Weights of a small transformer language model.
Size: 16 layers, width 448, 7 heads of 64, MLP 1792 tanh GELU, vocabulary 8192, 42.5M parameters.
Architecture: learned positions, tied embeddings.
Training: 338M tokens, 5152 steps.
MLP neurons of a small language model. Each row is named by its layer, matrix (down: output weights) and neuron, and shows model dimensions 0-148. Each number is 500 + 25 x the weight over its row's rms, rounded and kept within 0 to 999. Numbers have three digits each.
A block is one neuron, or neurons of one layer that tend to fire together. Before each block is what it responds to, as a language model described it from the Wikipedia text at the highest values.

Responds to: Periods inside numbers, mostly decimal points in tables (52.3, .439, 1.93 m), plus abbreviation periods (Mrs., p.m., middle initials).
L2.down117:527561503528519527440477485533488531486499494511511504520458473493523508528480570495486486502497503507498491461511519486502501497509533506549463529456513495527498570454509521520490468480533505480508521504536487464557534573519447526513517538501487460521504473494467514511512477485507460540516450497479554480490462486503555542445506521544509462479518487485473478486518519507512504487523462487567498526483457504502503474468475494508519504488519505501
L2.down205:484500461510492506494534497473466511508497557512473523474455506521520463536506500534523518484517481515485485483525521498520485507486469493509534466519497497523559524501474505497520503530478508467449488485517530475475526531475501495469471515485503550494516516549542517495454501511506472470516475544501480480445489517484509478498508515451492495526510526492499512504466501492447490490486538496471524449530491522482486529492473509477471500544525495467
L2.down376:460491455533491477469505504527448472482458498505536483564506490502519488546469516527504504480498476474500462466545556493554488496551508514525495475510476498438484547515495481486506496530479529531520543494468569501543521489476488494472440501520510534479502477499507529485486477501516441495480479489518498489503487469469524496506520528454497476498519559496473483523481508481448445482487515490511521487511472526519515510504528514484471531480494478454
L2.down870:499510488512475484511487455513497480532465547555448516466478495558541478530444485506498527507509511484492482526524572502545503484514472451516496525466503512521545514471488480498502501548468501502495499509461469533500478537519522521503527496524527535522530471487513522481480501472545458473507516549503495491496489451523512504504523492482461506495503487487507449481516497504486471462539517489461488481512517470488503520476476562538473467513501480465
L2.down977:510471461495546479500481518473493469496502479493495524494484520481481456504465498492490506464494500483491494481553505495497494468489492519545491541503476482528528529490538506481457448517517465552530510528518498541503558496490507485543514542457540504456543502508511496533482494506514500536499552451536545539473498488490505489515523505533470507463519458497511503527479480465507489481504494473507544533486500494454501482511496493516508469444513463510
L2.down1398:530497457443517522507492493472493428528493492543552490504502478502480483527524517513500511477536469490467495472528532446492525451511477499514497510501514535474499535518526505541473485501481495490503519519521485514499536525439474540503535536523488484527500522497524513532461494509496522482518506537498523492486490503487517503489535548472515467512533557491532515508485558476468482479532531474541488494480476493544517485504503511476556484466453511478
L2.down1636:462529499499507471502481492440422469523507506573552511508485463509528459457500509515521494539521522485483511521525551490480492502471530538494453447495454481505486501465500511517493510523453507520494487471506459525542470523487528446488485547501506515468505462467511480454495501515468471494536473479495480521483476471466496487502499493492511475478491511485481497522495488487507485480494493477525583479505508484497525510472516537512479519529507532486
L2.down1664:482517472550525529547468487499513451511523513522544510508481465523433489489520516515463494505489502491522523487592519502483458532479522512507542509489531526524488439527484468472521476470497523451533507504482524490457513537486506500513528527521482506543491502509511470489486481466478504553487519508522535539465500489423488527515537514518498460486434502493464487502491494519513501481479466474501482502536477524525519510483561474466508507497488545544

Responds to: Mostly the pipe or separator right after a 0 in Wikipedia stat tables, such as career goals and league standings ("0 |", "0.", "0;"), plus occasional mid-word fragments.
L5.down101:523505479473487500553460494499517511509512507471527462513500487508491518514510504496531531499486508492508499475463524491512520512474540466520510427518504465474522500452459528540487493520485492505492521495514504505489524472530486469506475545509530500520501457528508543490464493510517505507500491520509526546506496479470522475505540477481470492525487494509492456504584488577498524441462505508514494498468501503522487492563525516501521480483512488485
L5.down430:530515467531555487531509463490482535540519517479478507486519491504482544519468526512471476522522516536544473543554487469479455505491491463474517471492463531505487536466463510508484490507515474474476494505475522472521549457453470498517498483527479504549524524515532483522529482538527472498514477512501487499486456476476484509490504474559460451499493501445477537500476489481483464469533501509500512483496478499489532518524477472471482493518521526516
L5.down531:493503531530541494500479494511514507520501517444538506509497459456485509500520502516499453483481483524473474484469498521501508506492504474478515486524530505492481532463497513482466507480523476498541487469435487491508523503499512453546497503526467515497470487502492493522496528469537509528553529532496489534512499521486488496545494511527532538543526478527532500525535461492501481533454499515462512493542527497525472480471513544482502471515491498525
L5.down859:499489504497557495453526523515481513477499482514517509497468489485487519531496532513497499507507487502559478498496488492528526560535488463535510503501528513493531546510485517483515488486465498471542472512533511477503509501491525470515501513501504541512538495467489547518495486501493524511491489508490493459517494474583552494481557457532506491512504491480507490467522505449517472481517496489525501480463501505516480484505477505461502520504491511507
L5.down1079:552495543514536487497484541524457501489493519472525505467481513525510494510504488537549491455505539496521480516480488543490554498512508507519505543513495468484456548482504483501488493545503529498500480470493477508526543517488530494508499427456499524449488482518484506519494525570493475502475483497483528530524484502487514504490472520485486512506459484451496470470559513470477516479544522489514481473515505485536484491473488474516500496483445513517
L5.down1318:503499509522494460445488478479475512520533518497496583535516469521488490535494501526486516468494489450506494479530497517499508545499531495550480545483462500500518499520535499519488542537502508519499492502487454471478499533456482474555550497521486463500517512506504451503543478474480509523508506502504500464505463499497502502521513548472444491499578471505547480510523484520503491521473543492505522480473510479480455490530482473486484475506522526500
L5.down1390:522522494539466510525508471539498548507489478508543482514493543450439490518467463498512508507485539480526479531507515500526505540503482512479515515508469477510469505508524503528488495475471499493491528489494537524471494480512504458515489460473510517464512465527480454519458480480484460506533485486475494537536475521476432519515501519518536476505468500519525538490485520513529518522491467506558474462510478519480512462505516506490526477508525461480
L5.down1655:483487472501537501538507527549493496528502503459493467512471487491457478527507470536503497515537502518516475522454491560469498523484505503487526503517482492542522490511516477484447502508514485514495474498500530470481513472506422498535486487483543512472459534526528494511494486463482473539519524493478479482492504498529487464503473489511468553496508521476493531539494485484494487485505528518469519490493472524505469500547501510518499552527491521524

Responds to: Prepositions, mostly on, from, of, introducing a date, place or source, as in "laid on 20 January", "towers on its corners", "single from".
L2.down179:475525512540500529490496524524486468517534521498511500480529535522541483470463508470492493491506538437487475502474501494504512538552515522498523449525493484507472472489501504544454539492450484482519519472457486514545473483467492539526461511466491509434488504495500514499498534555535507500481478525506472495528545518510481498459499521471490514522478550449507525493536495485467474496492492535491500496490471524467490516489494527501531516472469483486
L2.down198:492496490495474515515486476529497465564511467491480498461509472514484493503483517510513472523492476487556481516486462526465460514563533517495523468509524486545498479487481522509465500470469530463540515534497496521491483497519467514533519487462464456487466564516439515498519498513495512487495505488511528481506555480474481509493485467497485505512482451502493498474520482492512479548496498504499465493464479526479483529463480504514544468488496528501
L2.down383:523466522466485484485491511497503517545508532457543527547516524530525455508500487490512523539525478517497470497520515518464493503517490490494490519496493483505522486481508522516491509507478475495455523449493522513483501527519526543460440488535458501464537517527522529493497434494521545470502504469548519491554497503498508475540465544556504532507538481488476462530501532467455528536487490483499457426517445499471497488474545503485437508531473552502
L2.down562:507499516483500509513500508491487479531484471431508479504483457501494501519493518496519569496509501512490499559494479519504476507477484475517509532522496491515508494504482487453466520506488539517461465476508500486533563497532486540478501507483501500480546514467480520494485505508529511533518513518521515499480518505469505520540530537501507509502528494500522481550487519540492519478479506479549496532468513482458465522543472502481481545485535484490
L2.down605:491490477482505461513530527492484465495507504470481493506524504520485501496520521540504521502474499491522496507529520527519552498510521483523533478503491455529504477509478509498496476521496500507518516491473590455525543526493493492474489491504519509444539520513495528502501519477484460489476536521510465498512509496503497503444536497492512523530497497483520495528490509478478512478518497542502476487525453502508469545485498466504514509500479459552
L2.down1103:530528493480455440495495510478501504491498502454495548490501488480528482508524499525508504510543490499480517499529522464506475519501493530512519515523506491533493534512525501546465516494497508485470487465495496498465506503525508500491491532498447516471498479504498525473489520472507481491506487487545426450518533467526534497524444516523479482486506503438504496547529513518504460449514523497506518480467495492507477478469474460530446506500523479495
L2.down1213:491481531522512470506526493496470514479474494470484498466548532500526522470500470513469448513481516472494483528538505525500512488511494477474520500515501519503497473524538512497521526477485455534488504509490515535501513492470485503493545517504486524467500505475499511492506476498520491496516494512472533483540527503487532533503466541477513524534520482525538538540501506515521523536514487542475459490484497477507554546483500454527547490508526461500
L2.down1313:496486485499512526513468511474510477508491459490466494508498534506536486487524537474480515527565508496505525509500500509483485510511458494518474470508507507507516519484488508495491493504489505507461518433463501536494512495534486528492456511465488453454472502482481493528472481461502478506504504474458503520539480493543519489496451506493459478489527568438500460522508476520483513490519470531503431492495553515489536469489501458483515482499530516503

Responds to: Mainly the pipe after a small number in football or sports statistics tables (apps, goals), plus mid-word letters like the t in Chet, Curt and Detective.
L6.down858:520512528500492481477510508515497468490478530528478472529493502537463477559498521517517504474503531502495513475515555511498528445519549549491527498489476441509499508541515509456466465490505500475563522517500483492502498513507533515481505506465530489490517521476464506482504477504490505476490485500511498462469474503498483514477502549520529498509469499527563495493527567499487501494479528477535510499494470532506525502445532544493515502478514501534

Responds to: Inflection suffixes ending a verb stem (head-s, deliver-s, cross-ed) and "of"/"to" after role or position nouns (member of, north of), just before an object.
L6.down965:458496489528519525493512532520487525473524511493540505494531543472490470481512510509478516473527530491516575491541526445523522499514504510499503506519478451542469540505478472470490501476492556518486498515495515471515551526503483477512573471500459533497501496481523445503514500507486471513499499560499505481508485484564487461473484507489421476487492482502512460499476506534533533484478497503514484516496484518523489480529466501512506535517527508489

Responds to: The word of after part and similar nouns (part of, end of, first of), plus occasional mid-word pieces like fru(strated), (disc)ri(mination).
L5.down114:489540527504514467468502542449473507476514472540511474487500488458449510528537520500491487508488434474538524473466479469515538465524447469485464462520555488484533494473474567503454508519512487496510525464529488503459495497465474512497467502472433495514478501499486545523534473518478521491493486513478512469486490466505517494510481493518504460456514469488457511494474505496532530499485508488469484546519516518485481482493526514500501525468547527499
L5.down247:484532484573507494504481494507503541496483467512481478468493529523496505508488540490499544518527489512463519482531506476465496492535453495470527537498484509472480468475473507542468521444489516512488506475496520489524520511494517523573510479448512527517479495434506500532491511510496476481483497492554462505500528506528522443481518499511490517464525471504499516505471481480486486502511528537529506518533514513504502483469477510529541499505563524523
L5.down434:486539484537530510479489502434507489508508466457541475513477499506544522512460466487478530509486461439530525500502469486531532521498505556556505512441474521535484497504493459527469492505502531500521516464473512516436552482485514504509477524527488501512528535468485509467533484456479471542477470497478506479548478527497503486518464505477496497527528482494498481521497521499483468459485526495486521509482531512471524504501533487475532513502565547496
L5.down545:527513466449457487508512515462527477478502494476504505526498474500505475500517504525480476477499521503507516524496511443503499505515462490530520517501560478457452479502501545471467537477536498462539516495478497464562496540474518515451504488516506513499478441501476519537496516537490491542449477506492509524494484462517482504503517541466495502515477460535483493509491528522516523493542490516431484466489542514514528498485498483501523468544501522482
L5.down814:492486508535494493498537523520477503528499475525524493506500459498502464475522535510506487480489557513499481482497492486497492483509518530486510488507497490507500523473499474467535478477520522455467527489508491500495497532473445494508533515540537509481505456507514551520499483546490485496509472544522510507494454491517490472500510488485484526463468490528533502513474478489474492461505491509490516513482468527464494496468513455515515484520488454482
L5.down850:521497493524476492521509467464487510457500526491501521506515449505447477526516451492547477513516494507478501519521479503492519496546468473495516532546530512495479491503503498526506475523486503522511496495530472512488511517488492497542498474499553497495488514522515508509509539503509481503506486485541551564544485498482452471519474450504451477531490443465503500494504483460505513515528483516520484493493509505464489440487518492502528511531463485521
L5.down936:496501501512521496495506469494504544488488481515482502479487490488523473507477483466494488486457474511498497503501518483476461515467500506539508467490475521486507509501484509484455519478475471531486531480475504499461490473480499519502493515510540484487494524483527479510517497491530535560481512464500503509537499543492509483518453485521511487499476550525458492469493486459509569477476504485523491540496472531573515526505500532473522478548520501502
L5.down1784:505504528469520452506481505508506520495526462501551504497552479491501534534497493514522544498510483550489506552488477484533487550470489484497469480524543482496522462472504471502487512543524500520476458467448470504520493509528523481485534552478513522470478498490482489454472493462501527519485469476495502481488455520462483494483503526448495496477503469466497456490488478497531529480513487490509458507473512486498536497529457493486501456518509505540